config.toml
n_head = 5
d_mlp = 1088
init_std_qkv = 0.025
init_std_down = 0.0
schedule = "wsd"
batch_tokens = 65536
doc_mask = false
train_tokens = 367400000
MLP neurons of a small language model. Each row is named by its layer, matrix (gate and up: input weights; down: output weights) and neuron, and shows model dimensions 96-287. Each number is 500 + 25 x the weight over its row's rms, rounded and kept within 0 to 999. Numbers have three digits each. A neuron's up and down rows have the sign that makes its largest values positive.
Before each neuron's rows, "fires on" lists the tokens most often at its 100 highest values on Wikipedia text that the model never trained on.

fires on: ":", "th", " |", " Th"
L2.gate23:523489498492486486469491496511514479525515535513513511469499523507491514528515495479521461479475430492490525483483501499492487470483486495527542524479511480500466511514481504468494444537475483518501499495481540499526497477452477473478505509479495546464501481447469474545493479501477470546480493512488484522479474478491510473520493495510451493526486462512459489512496524462484465467517491564493508518499510487516484499488479492497474488479546447485547530499491486503521502482535477492484511522551524531486526493481492531502512444490494485531540509523473496508483541473464527503
L2.up23:473452460520468479500507480521477465502512511469497463473476476496483551529453503518517474513487510509517512500514447474458477492498511509508552503502511476522484482480480497485488453507499517470451492507498502507517464551480520473524536487513499554480490463471529477473517482482458462501481477489542519447502470512512452515515528483473481519519471527510480499499482487518482494469483520480553520481477516496522494511482473496464474457442511481479535479495469510527473489482557485475520463509488486539500546490481521505522511500459483527484486496526498520526515493472447519488
L2.down23:511475526473497489501472480514485488529494487492456513473466522517463448554515486485497463505489492481476496501448515446503493494508479455475462495521479519524529555526537457493516506507477490513523522450480479533508536529505475530493493491498477520475536552502493423521494490487493507519503506480516467525502448499488468492505472530502512515542528444533497447503476488513534526493490563512510555522526534483477499484527501452485529516505519485484494473484502549526474539508474499475538492510505504504494528498493510512500521484500531516474491533514505500498563462489522507514

fires on: " over", " well", "in", " in", " along", " work"
L3.gate263:491488460485496467499507479496470520454444476520518542506544557494510514522506538468520492491524544473478484467489488472484528502506493467502485504487476510473483484528498465488481529488540532502499475499529511514496516483449494499473522503496460466487481465471517502537500483496500459450488511499515520484514534483473491530512526483487537497484447547473520479517489517495483472512499469498479481522538505510527439484490525474418479524511498492515481507509512510520464495519457520500502543469521498463547473452470542532438534494509486496509498495522495528498538510484511484495
L3.up263:484519470474496490514534489484483506467511471502535517489514502517516459514477545495498498546511500504466495502532506488453487530521519456536475504501457508471491451515492466472477516520544524494491503518504505502497487524470507439504465529486520447492506490502553475486464483447511469484487515521481536492497520508506519562487529450504482446489487522551498486529486526521522441510519501519478498526500512481474453534517570504410505527463500483514483497570475488502478485515466492490486514504529536513522474491520538513488540549513463541538478521498460521470554514469513467531
L3.down263:549481474460488514461521522499517500517520499463487523484492516497484451510494479515512555510449500455462520545460504502488479473507470429491486547488459508537473511509523478532536534513501469491483515530512464512545540560523494446485546470493518503529547506514503532457494479520525530496483514479483525468493562483523499489492468468430471469478482512510532513515487469485484510532485502478531498521524476494486526472504508484487480459473467517504496513556507560499501477517501509482507495500465518506497535489523499513484505496508505487503493509517506519448513472472479509519

fires on: " in", " through", " into", "in", " of", " enter"
L5.gate854:533465465504544515480532470484448511521495505489502575456537498439509486553545431514497521465490502541479500545435504462504500507496507486540476509481455507500496442485483480501474521528507518509498473531486535470480474461509483541469543500470510486451510533498498506450479511537512497477507471492536521518513522452491507489498483486499512488488501482481492524498480504469473507482478497498492523514495490545495516509494493469506502543519483509514482499507503517471503506492523472530491533540509524464496495505482522494506490499526528476484485501494530522481524495511494523521
L5.up854:545486488494518519490557510518464475521517535542549522489510513483493457513470501474507553463500516490486506533494501472552519521498542493549519535502474527499505471486527471538483536534486473532503508530490511521525471455497532530492544479496472497484528520477467506452517469545462484488468521476493483493488547492473528525499503508508532505514506492484525502537512511472529524503498504460515470509522478517518475511550479473503529507483475471504509495465464514502524485523521495505477462493527474501532487534511501526481471485496472516544510504497516492513483481537486492563
L5.down854:492493467488479497515533484511544496477520507501494488525482495512499448490473463539491531491511568500490544539493501480532530485494474472493489529484449523524519521423503464554469483511511514483475516492466529540485514476517521452488483517465492499508505480488495485508548518534467519484504483471470486440523505497495511469519483480452498523541535515484553491496495487523486525537472491449513476532478490530520545514505493467483493525515507484518539508545534473548483535495508518510538470486534510507460518482539482537473468522466457473521527513527493471489498489507477494485

fires on: "On", " on", " On", " of", "in", "In"
L3.gate339:511464560510513475517496533500494521493529468515506508464486532435538526549517494519465466486519485507507513484503488494514482464508510486548497539482512475522461461474500465485516455494540531524496530528520500416521424490532533506529510467532472492505517512463465502546530480474509505516517512534526509463472488474514489500497519485532451515560470509514529510492509508512518506487513476542487454534502518505497500536545485512507512541484499495502437534513482504521467502514488477495471504458484478464499488550517486484527469521483510522495492495483484518510475483485485511509
L3.up339:482484521490547513506526500498506490499557515509490491468505516463456548522538511502537507451488483521505500487491485457494491501507463482500475462499522515502491458491516461521521462467505505534497505546506451494507514502501478483506529467494491518470513521512460488536511505507525478576501518515517512482504520471511480520545478533534484530570480472529507514501487531488487483528529474505479473531521515494477523567499488509532498537498537536475519544494473485505475466506482520494459559509497470457502512542540496511507513542469533540482514449513503503501504476526457498502
L3.down339:505501523466516544466573469506544499520519498501484499484481499489505498527503503506467537496482534497501530467513500452513475535478441494459504531511480497499507478499526508499508516507486512494498558508464497471497506510506504498517505512510451552509487535489442479530501516496520562461513491508496480481476542512489504510477507535473514510488500524544523450527567502516478483512483521448514529486491486552495496506473494521475472513465530442486532495517484506501492534467496528524511510489512511518503523492550462506470505560490488542454533465486531485528472445511512472522

fires on: "5", "er", "4", "i", "o", "un"
L2.gate1031:498474488473512494470540496460480486511517473489539512516506498519507460486539519494455552480503467511500473487502565531484528498495545483485477536477532533526495495546509513464536523508549504503495459532533501487511526491544507465494456486514497485473478513485518457485484520549486483534530473509515490522542487496483531528533519508538503498460500486483503503513511453480479496494518529530502484463486491502526499509504485502502495539496521521466461542487543503512482521505506497490471544466521502477559538504470510501522475503527541523486530493525529495448513481466513493486
L2.up1031:484458478481522508503488481487501475512492471553528503489541470477507502516540549514461496499492496500472512478519528426482533493476499500532490521503551509560498488570497467458494520522521517452518483522531519522531466464533475491533497505551471507479466547511540516479496459496467474526470504506481482466498462540533519483480521519482509447474468521510523471504491527505508442479510460503482513443523473477484478507478470487502508528491506489509450470484499490487480484519496496554464499496493529476534497473519434510519475509524529479466509488514517488482458472465535471451
L2.down1031:540503526475490495520515450490524473498485545547523503500525531512445524518511489498478482459466515451465525443508492517469510509480488476472553526536469529477506528507476501494503490470490493511516509506479475478475479497447473475490493459490509542459515510455491472518508498510518512540518547469523474493513476496485501468523526521465505500513537494471512502499498480488505492511487497511481507517523446488458475505473519485499491442505491499518513453527465519519469483539473406491570463492504471484497462519501483492477505531458523484472515517519501522468506457476500505517

fires on: " =\n\n", "\n\n", " of", " for", " at", ")"
L3.gate1084:501481566503506468512481554487488483491525512543555457513484529516535474479483518448488505489489461526519510509505498495502519516550507523524526536527476530512527487531513489478506521487507497512503510537483486485476529533512568470495481545457520504484457513495481446530489457503510469499462520489469454497508475489508468520503466494524541465515495469466502514466509522480500510529514536487509504522540519504526521518507524493523529527483495459447503561485540493463501524485517491528494492495508511504498545557495488487482517504518534458516491517485480464540539497535503511512
L3.up1084:481532543504527445512489519479430527473485496542526458507467531522480515496498494495508479494533507490510484529491492507500444517503528514476486524505488513516523522497518465512488496498523495475457518479530485473505529544495517478496450521458470489465511525536511518504481489544515523509462565505482466486477519516461522529478491516487507477467479504474458520469493529525497519509485519524490485510484491513531538452517516495543474554485483522493498500506488479485479480487511422478496466496539526489515508517544475494462470503521536480528525508528525460499508496531505487476
L3.down1084:490504521533495532496499515518521523513466550523477512470524487476469461498507504501521508474488533519528511469485500538520494501515518497488461515528479470546445501467474496432490500509481543490497487502508454511514543478463546481499475490503506553509515475458535507474513531503498528516537476510533532469486501470538528519514519494492494488490494507525491509533479493515493528465487516529495551497492541467520497530500482509420506494473453522531470440516469484524499475531522484482531495487467497526512521474509492510507509466495503497520505539507496460513430490498487465463

fires on: ".", ".\n\n"
L2.gate585:503518490514451511485523495518445469507540472501525481524487505482482519450518518471503520534503512508488467489486498478474530526469493500523466460521427497485531501531482492494461466509498519489464547493565501537497480498532483506498497496484504482457490463487491507507513485506536488531543548489476485470503457488492512548494480485467490500472523497460500533485489494496507494478476470510497464488505472491481457535537497454519516521547464480490495461506518537499493486547473493530492528457480502472522448494516455509499483530482517536527502502492524479517504451464501506521
L2.up585:546537483531513488517499495477482532509486484535535470537473520504472532447478521479542493471493509531497537482466453507482502507480522536480474490544520541480474496451481469516452490518528517470484545519547496495466492485496537460478495469483493493455505500505501511510527480464501527595530572458502505501484494452490517477489491468504520526448488474525468500508505504515524515486489505519488498482499539453534463526493485486520501504485487486459509501492519529459492513526504518510504509519507423493499472524503519520489522483457523488507538539544503512466451471463539481515
L2.down585:555544494468494521499510478449527520549475472537512498496527443492491483472477512505528576524515479495535510480477505503496510522482479523470543515510513477470514470486502498473475497505505528496489515517535458483529484512484485513490527442504509479524471525476476494514504528491503507481511555452500505528488505516473539509508521505488517533482473508496474547508493496467532529501465496542495536474506498503507533483544513508474519469497500489464499467463492472460492522518450537503485475493499495492495506464491528509454502541448528494510536541467507509457469495488483512490

fires on: " of", " |", " from", " at", " for", ":"
L5.gate966:499471477482497479473509527553523499516560517493527538518494482552473496479503483484511516503553498507507517492485521515491487474484467546526513493479506485552471485468442502493519435488494463468489470493497537506455482517487517542499517456497486521467477489536468506504495462497475525479521477529501490509506510475550508463518519479557514481464502482475454532502498511523494467497497507495488521518473493522533467470481509504540509450525487503501541523530544479478511507540526499494508452483525524528500523517483504523452524503511480509523511467459502465493496463511502480534
L5.up966:508515479501484462534488525528519534512499567516494492515526501518477515553502544515524482494541463471480494505487526512446511512495542491479484530492502491538482519468526489472540471533497483495545518464492505518542512451466522484490479497525500506492450492489478490533500480466541486456446506518480471507538475483491477489510545481476484486481506505459488531510468553516536450497500523494532480516470488501481518500467496504493527503498511480530465520494538434464509487521525520480473469481491526548499496510520488502465506558521501517511492486463517514549501498504512466529
L5.down966:486480511493505478543550524501538503538520499487500518492506471511424548492473518491486475485524492525474492483470530473496517531491482497522492509511481469461467520498539508486500505503542456521497448502492484490535460481525492538505490508507511576521482495499500480507520518502547492503492459483479506500495520497465472477504467465464491539487431465490537530512522519488507531491529510467535521510501502543517489514475474499504525513486519489544502503426512486480473492524492565504509451483463511544518482478525525482478515532491505514530489542475512476510524511495505476512

fires on: " at", " from", ":"
L2.gate187:509479481496504495537522503512523565501460477535536479513507521515520521497581476528559474509502475536526506493470464504495478497535521497499519493511471527469449513473538476500487503526537495465479478532501502485527528486556533433524513482498493482478467504538500471506518482525494500508498547495509521504468510523506492487432505516461485492520507517505468466471492506500500508529535470447505489481463514527495488493458556510500468527495489500495462516517520523514501490494481471478469471485510523494483525444507479500498522510506513532519472548486550502484506454500442516495
L2.up187:509521490506476503539509535524495497533512531523498490512464489479504534495513520502509534533470482515519501515453475487520509447495564518481520528507449544482440472473567493529480519526532486454520514506505471511551529485492528440508478506498472496516536499484474498516501506477497506539470512510445498514498490443512524501452473480491497483466488507484533544542473509545512444510511474481515455502478525511490460499491526520513477507454491439501527480486532523536518490489496493525482527466527512445553493518535455504518485516523481513498483508479510512481493484485508510504
L2.down187:466471513508498522477546536467524464503507528460536493498486517473498503505499482529528542508499500504500483496512518488502475506553524479521516501537477507500466498494548521448487500517516505520525480501498457473504480493480503453524545510482403561480448500555469497577461465536478520478528493549495486515481440487496484489495517500503478493497510479469500504505481498471468479481521513484497537506476485498531492518465541495504468516488544539530531504495525465538468486496521493515486468499508495496481532530549506514481469534516484452508497523487537463506466497456521489532

fires on: ".", ")."
L2.gate649:520478475513480537442481461523522504528467511526510459538487472504499474476489537495517542508552531498524443483462516531493502508491561510515526501487466496502523489493515506512482472495476544507493548514523515483518492479538495461521488472490493524487519474492511505519533521486513503498541511477507504528491474537501527506477497517514505515535491507502471539483492452474530518492503467446450470476497499512493511527491518468485448520518489506499497477456517495506485485511478522512503486507456468496485504468503488497495540519493501487512459512423492494513498492499514525463
L2.up649:520487475489462520500506497496538506498498515487525502516519525529532517501465532513472543470476505502486481483478522553496534493499506489493510478489493504532519502463490484509513490472485499542493514492527525484515560492534500461518504480517487528482497471531505513503530524489504536514540489539535551539488505513502536467500529480527550501499444489535503511463515483508503548513486475456468450498519496487463470488499526459536448477530506443521518499461523528498509496468491500535502505522452464498479511482522489538511478519488521480501496502462487488494502495483510509458
L2.down649:489495492485495497468518499524510496496452539522452488510485475505474507510451499475467509521471504484505524512516519530506508514468475517455543502494556459532525516488484475505507488532496493468496524473552523497527479490503499514502502476496495572503488449485505498504480515540445542489493525488485505494484447520485465514555565500477521534482504496541423510477512498471475494520491549555475490469532500499483493528551525483523521481459521507506545489479514487471474490502507518516524533515504525517525521496496492530469519555481507486510465507523494492467475525475489509493

fires on: " |", " (", "\";", " \""
L4.gate42:492486545478500513506484459512501480482544526481523479500470489479495502495503494515514486483443489511492485550491485480508511519488526537522521502497509527532498521528485511511487488497503512486467468482494543523511447477495512475519469523519509539555561472485494488470482485460513528487505473524478508475481497524480496534487512543509515494478496500494524446516530494429516450512491539481540487484520521554541492540502500481519509470505492479491486486495491468496569503479510463462454505517515507521498487471463559433509531499475479506527527525486577512493533506477443521507
L4.up42:507532498517514526475498438497502505478521483513473485488474489488479478488481489504539540492505505505519499497513537491509495532519535531434501559504485536493519502517489484518512464461471467497474428533501513499494540507477506554526501534452500512496544471524460492488427537546522512491457531478485500516491529448480496506517508539494517502485487501489517550527549490459498468499495529464458498477529545482507491495493482518468524556512531517494492507545485479490509519478517449491489475504500447513482472507485474527502521524467534455557513528478496456501536529509513497496
L4.down42:508510540515461513477503479512499520541512502518472520521477478505475451505508500482443518504500517509510511500495525505520464524524453474495480510496481502487521520475509491522521519509513518525501511497474526498493521550473500473501437499480514497509462503514511540489448478493502509473523512555507493503490491485488499497487525533456498544489467516502505519487521543468510479479504529475506472457490498496542478499477480504509532493504529435488533505468469481515447524485509490488456483498519472463486534460513467538486506522494515473478507510552523504500513464473511495500

fires on: " of", " at", "at", " the", " from", "ast"
L3.gate81:508504449476446472527531525466524508495498518458521528511485507516433535482500534481526477500522483525534496491500481491540499486513511489516534499503489469497428455508514473465481517491521467481532466487500505516507515495472554475557485487470476540480547516532500460498516527495483531483466493485453497534512482481511503509440491468503490520529505510495493533471437478494557483493509509479530493490508523491457557456531498483524486463489500473494505480528533518528508531503453453524502504459456513511494477500499482455513509492477480557503498497478499459513515483512525524502
L3.up81:513485497484494487499478519489491507462529523500521520486488480507498519508516495525555506482544466510557504486467488506490464497502494477504497474464494506549467493492493476492521497487495491509521512503490488484506495452450487493502446502445495546496495528519509448520498474476448543535516511500459502516439482512543491512456537520457463507515505526478508476480487520521556452489492492453477515524529498495480537470510477482519470525484529525459493458488521481533506464464484508508496466453500519517542453559493510498517469491498495539485491500492540523514479546523541484492
L3.down81:487474530520509500517517555491572453457473531536531538507486529474476516473509518522523523501513503563530478492497511469471471506513484512489485482470460496508495501489496457496515479484513466519530502533496471499501511444481534452537475505531501536486514492519490459531493526494544520513508481488487516505516507506516525492505477481503462495495491497480546502491450490529504513458493481478550549491475542487530476494512476462548502541481531531528533460487492515483495539569499461478474474496503523521501496509492514485485547442536510517525476506483528452490506473510551460481

fires on: ".\n\n", ".\"\n\n", "\".\n\n"
L4.gate304:479502471469515539516557492495518507538509483502532448562507457467506483482476513510517495525466486495514475535496502516492474517524501518465494484492490545468538461463531526479518481552495509474447486485476499477485487470533513505479485504497479502503462483498467459524504453532455482443549464522492539490465483487528480541517510517491471548492495502509500532498456532441533507487511496516473466528523501511507505505487501449525547449488473469491468525501474493487492503519490580558474492506524495498494508528496531468523520477506506555538503509491509498487570491503482512510
L4.up304:478509465492493529481538522479511510553514516539511445572469474470504488487464519507497515523472504492506475519475503516490487524543495496491484493518501515455522464489499497476498472562485528479450495475483507439511470465539506507505508510500508478498479481506462459532499490521471476443530488511481529491480497496530498525522511513500498558500485502520493514512481524460533493481499528522453477535543495500472492520468499466533526501514496442505501524498487470486503475507453528544476465521518525480523508515504496472474528476502511542552493522497492471498556499513493490502
L4.down304:497485493489490515507522507506512485543511509553499494529498466454498462499469478538501498524517489522521491466470517518472500513502508528482487516502509504459517465490506500475511477535481505499481484510523480457517506494518523496507458496490506487502475491479504490510518467518479492469484498496503525482476491501515505516546507489501488560499489503508475504490485537475526519489508502542478490510519481538490508511469494475543507484499477467519473511482499484500512511490479736527451467525505513491486487510507519517502510557490490496519531497480507484479568495481489496504

fires on: " |", " (", "."
L2.gate232:479488512482498495528521515517517531497508498470501533455479519489464505549481525503517529477466491483504516544490516481494484530515520491537446519482495480449527517546497508529490500519474488476520551463509492528500462514458468551514479512494496464486512512515490547521476504557490506488482571495564485454520506485519450498524535459501478485479460511523468497495503537501509478546502509505516507560476473513482482501481498553455586478498474521492516517457448477485501529526517475509511494473512503485493532496503532490511512478503522465518510500530474449514532514508471514488
L2.up232:486564502486467488522476480467478481541513521518536546493522474524532536513483493455530447477471514514492513488501530524512481479510520533435533498508467528573464516526481500489488489495531488514485429503477520513523463552513509476473525525464514507528534500480527488482494550525491520553520489505544464522481516538520470485496537491530523499527492532537512515533523483447501488475576521502528482476497522473522475495508442505459495509460485561504491528472502515543476448479491454500506495485483478543545495503530544532490479544447486475530495481494502520482481532467481497540
L2.down232:471522475477484517495464488512508502511490498500529559461507502504506521506528499511515529475505507453497514481486465520510489536523501491525472535506524435519425486508493494470497439481487496550470506483488498527537525535475519538510512492516497484513511538513487460474531529520497472519485543503556496513526494466504488454481510496444516473503503484509499448483479538518481494480479548479507502477473476495535490490455490474498503539507523560470504482462481542556474493429508526506518490500496513485511464468459535512469562583460494502464506502513506461523529472501528471522

fires on: ":", ".", " -"
L2.gate368:489506479491490493504452497529501554504486522477503509476512449519546515478493495473516470498507515499475477496518513510474485487521489492504533470476551523529531485448449521485495479496492552503514483478529496493504502533519478477509544509478525505501470482489506494519535472566533470538470564511517472479492517550518513496503492518522501554460483525473480506466524478510468485522505498532465493514457521485483503480499534480515530536511494477498494493472527514470523528546486503534490508526443506490473488515487468492469521482507473473519460519485460491432487532530510484481
L2.up368:541497510506496495506464532530465488504513508470487513521519543500522542448504545481405470492454521532489556507541465454477468452523522492511508465501478517559518525494498504536492491505519488506470513509495510479547496497510485484531511526460513481491452489483500484535540518464534461531488483539529475499498538502446519480544493544507512504493514500475513525482471505503496469513516539512504515489513454519462434480459489516484455504505486510470532507480504508498513511467467489483549484496518535467492519468523511490542478519543504497488499462496501509488469510451518494501
L2.down368:489493465481489502528477534521507470546480492491521584506467483482510492551498470497506526521523515542528496550480508501504473479507507494512496528427472454462577483457499486470498455504509496483493493492519501538541538466493519489475517533518522525508472482490482498540464535485492488521516498496459490482518514486502488491465503500489495537487461473518469495445468495510464479503479495524493459511516495493501519457494529445480496531502468538475448501479450493525451484471522498497494509462466535484533523498468520513477517528483486510473519481521468521490500463505501541550

fires on: " to", " of", "ic", " |", " in", "v"
L4.gate778:497471479516489494495520456470542483508501496522550518508485506499520453471507472515530477514512516529453532460520509481507497544558489506487508488465481437504522458474501540562494534527454487502466557535528491509512528439479456539499487511496457512581511501487490489484480466451520493495510508460498530517430501473525457493474490510487480502472453462471520519503508492521520533493517489478485444530543484515483498508490506529501506514526512508476517517474513496480518505499481535498510456472482523497471487489498523485516509541467524459498494476538531475487498521534485528530
L4.up778:517516461510511474515520494489519475500501531515568526512522494495543472488520484521525480485495495513516498564489542517490560549514487510536524501494496485502497493489508500487554487530448502522448498511503512506476489512483524512449499511507520474534532488509474497503503522537472482505487485514514500498515520463521478483455459542509507506511544452548505467506482535482504485542514506517464510544524473526493460515520526508494535504537541495518494505495490472486521515527551502477474498492469469519437522539441502528492493506486495490520454507504510467486523496472529522533
L4.down778:486490512506493479491520502511508526493509469533517521488501520538470529463493469476534479488544453535554454506505544518477531499520495488522480502549462513524476513463475502499504511449531504510521489516466562503504464489531517468516479517495488496522508485499562485527468523536466518510480499521488485499521488490489541532509518496515463529543511475472513512489495514511477477544518511487472493492494495477479511532524533509520493477492486495489520571527475436541494464472514507503492505474508495494495526505475466544480477591531449452513482511526518449525468477478476446477

fires on: "-", " is", " |", "g", "9", " •"
L2.gate1036:531474522497508472459501504454511495504532483518447472485524507486513525515504473520496472517520441482492543520473541542499529523491523521512513517488463503468505488493481503504505534545492506455482523500512496503524485465489510505500494497457478467567519484460502481520480529468523497503466519473521491456518477496509537520532497483467441531516484517527523490515463517539481473487519462489491490506466529484493557479473519483465543537452475520528503485446479484521491551521507481482471498478521441503495519462476509507510500490474529512501560469535494498484493490539531515514
L2.up1036:478512562520506499492532484495491472501457543543510494482532479527502506502477495545489509450506508509538469501555492504483547542475511532476473513474463535496515441529474472503513463447493496551495524517520502465507535530508525550493516470481444495509479505482525426547507497502516497483490474510483475499507512500471532485464473486494511488503458484497522527514501498493472507519479479550479544516482515501465515475493521483458481503505517480512513503520529491520494526470471497482478505541515511508533484530507508526505470472524498499480513500499526516492481490545520487493
L2.down1036:522492528520476516498517460501520515480483482495540479496514487512532484507508491524481494499535505481568488522494512523458488507537492519508465540416521500484459452477511451458493442455508499527511526503522507435498530516488501495468504496505451486488483497474503505487497522542473497473476488522484499503483508485509514489488452488470464516435461444474519496504495515504488478493491497489513511488505498523486484480488539472523463491530522493535513523452502525530468484485500529505511510513508489502501530482442492514471488537541496483496512501549462510511513469556481515533

fires on: " in", " ", " |", " of", "-"
L3.gate358:489492494497474475486541499491447493530525503525520504507507486527477515527487525528490494504478494463488469539506487535480454460480509531516527531497529495466536489498512498491458479539487520477502503528502431493545500489467483510456536467486464496496457511509469471546495495515523520467510530471540498480501502459514516521501513543487522536507504495488495487529513498488523502523541554495492514485482482527468505520497446505491541504484498536510539513518479527460514545492508529499476515502556517487515540511434517527510514510486490517499491470517522485509521458549479509485
L3.up358:486485501480522479490507496498489492522501514530541547495472513482505467497524458486513521488556518509491495472520531574468486491496522512544501538496514490500547497505515510483533466481468559529535552532491495518525497511488461550457454506462472500504485489503517495566495483498501464482497549475555500507476511489476527523474509494476481523492509466489473468493474510502539490466537532495434467553477497525507491518499461521482508513469488518489523486545512537510496536509504539484497494494517460481542523495514515495529487511527489472501466456477525501502489528519497478477
L3.down358:509444494478517469518509501502564525502472525502483512525508477524521489484477444525540466466497458486503532441500513518493501528525522520438510470479504516550450542496480462487510487470492481510486441501478501520498476503490495489505447528521557546532466511499499508468495473495464509538496472464476492527511517526477507528504535495492506507509508464475487527450489526509481530503454466509521518528508514537517464494528531499488481476469542447515485527530483480544500474523528549498500530503506466514493481536508456495489486493480481524477500517540471519476461503512473460505

fires on: " to", " in", " from", " after", " of"
L4.gate580:489498474473460499497494519502417504525510521485463514516487514514531453470446538538483495481522517532498528484489495485500521497536503509458485524546480510537504475490489513481476485519499468447436457584500492498493511472528477498512508475485520492485504521493465568499480510530544498493444482502503500483490531519486524513487488463504484488512514520489480490535526487451476462506534510500532491500500468504497464490502547516477523501509524455504485468503533552458503531455508469523479482552494491474517527527502499485473504465497480520510520574485504497481489489495495493538
L4.up580:477472483492533479470529508485475472527453527482509530522526491515485498511481551479491481493489521526482491505465501486513498489492572512506465531495500497498486483550554521523497509536551518496493475549451507493505496509541546548542501465540470543533512531534459488477523464448489502483507504474483456517520557513506552524465510490447511494475486496517476490487500526475515480483487536495491483505513484507468505509524503478493478497471511495444515506484537462553503514502518502480497471501544487489544478463498499498501514467521492528518526534494481526521513495490506496492
L4.down580:514508481547505484498540482506518533495501476520484515464506465472480467494516492458495496483453527496513514515531470508481493490511462445486495497537481493499506477440533468501488494461516531506526494504510497548516531494499515461495506457476503549497513473484461542528492524486487492491464512521520511471498477504513487497510519490483562523515462483483549480508499544516492550468475526504482513498504494501508539543573497462494498507458550460516492502538508468464509497518566459488479478527462538464471493503491501530540469498500511552474477501474536511478466527483477466488

fires on: ".", ".\n\n", "\".", ")."
L3.gate741:516502495482505507503505513529513511510470501524550511531490498475465515516476501491485462519531499512527508460514537497479518512512497440531484455508473487456530491472502518541510488526495502504488481486524521475529514528533502480451490503521520501518532481521478520500507494462565520478492530516541493512485483515522470519496487514535525523510472482516523538482451476484543565484501466525505491527476485481497477495499517471501520505497528504544475490481483481506501468521478483471495517485490470485490482524486487487527570473497522523488485478449527506513500509528506554526
L3.up741:493540467527449493477536498486498518462470476479493522527481517504473506457473475499503483541506490519498520549483538498481499520484505525450533482487508457533484506460492500513501491503494506506473492488532501486519503522493492523519500470524526488490510468533477526508531509501494518528535508464520497485490508523500523528545538498494546533472508512511455512498489504476497491490555438483475482491525514497461466535538572477490497534514474485472545527469497507489532487495528477534524512551508510535504488509490521514521536505540494469505471487483531503522509488492505556496
L3.down741:526498493496491500528500472498517500514468501534486442506484491466460492476452454459475459499495495509524517510518545489516560507505509506457562508481493462534559531477519458501505477505486511488507506496501518503531507512495470454499488504492500557520465466476451490543485508493482500496491498528524528477493470513489491513536535525511522517468491515460462515450475521483509503502476538557492492521505521496479506513523519466503502491465474497534509458483489470521483525488510618498539486547495508486483505476488490517497523599469537502500508492491520481481506486489479566509

fires on: "j", " L", " Aj", "k", "ch", "ach"
L4.gate217:522471550500480506523532480495550498544472476486481548536496470508508501495514543476502488461472513507514514515518455512448503519537511489470493523551529507519496479484473501527499466463481497555538465512490478482453501493477446491554523496537507485470476466478505472526499504542533470486483482503503485509462408529543508459491496471514485511500536545534498528492505501496485468457501512550489523487496508512478455513525516557493456456482511492496509484505501529513542450498544515498497517495487513512538516504479492519466531499516510522478506462531516487517470495561506501526
L4.up217:480503490500520511458496510528521529537536530486519474484501544507542535501484480466524499485465465543467469500512512466477499478477504526475550512539467497486503456489466481514480486505504555499505477494529478490548515489453531468492524513514452510493491514503490457530518510498487448520506479524503512487504493531503439494468506507503492480510525510508512479481487494495480511493524504467461506456496515525536541459507549498510481523488536494467520519509517538534501519516541544513494491514469530465482475507518487532477551531477535450503479521516486521546491524512487479463
L4.down217:522524491440489479480542530515480519496523475509503500528533476517514562491471467461500496500505525463482532488493476534501476488488502503512485517504476515452533495491499478503505510459470520544490495498458532492454524505479521480519469503514482508472533492562484503566466468481494501482489505480487499509488485512506430547480514468484474510473477519493486484473487484517513487483479475505510511469506516488481484477534507524530471539546523516532496504491467516526513500478499576444511510531459459463540513465521486491533482544493515474504507493470505498487441489512470467521

fires on: ",", " |", " (", " –"
L4.gate462:540495508513556489483452512548504458473486506493487479463507488481462490476482519508498509505486493505490500505556463471508504496484481511501520520511524525472494521496457512479458521515497496516480535482534522515493485489490486479465504459494457520528506494495498504462514462522524465477478492471525487528502501521499478496517491517513507523508520485467471520533533521517488461491524475525523520499484513517456534476526470483572515512506516474522509488504451532527559489503508502518465518453462538493464491497500513443511488489493481473504511457512477496501479497508528494505
L4.up462:498497502490544442509516435515528498483482509521463527519446486485522508495474527454512520525484486498514514490485496497500524539525479486468527537519531470516465537474498482475480557469482521520495503474494485492459514463524501523485518525530496543503523516523488501525451514461530498509506523477487497519487549487498488491473476511500499536501469453526459472491505538529496443521556476512596503514524485541492476473494475474508485480523485498501506486477516517524506470551489426502506483508480534492440518516495466516517538534471543487502463496475471510516488530539487484511
L4.down462:518492529552460492520498507515482519508509492517500473488504488461516447538516472509526493460472448492492529505509501474497470512458506509533476521477528496489543460502542514498450509543475529512531480494497509501519491510531559530471483502478564481491492471492498535490497526519535501487478542537498498518474469484489503502487512512469506524531466485526517489443504479478478451482517521489515491508477479513537474536494473521534496507478503468508476424495543451473516496490496505506508476511523526488539451446524481509520502461505476496521522488493539505453460479505513494503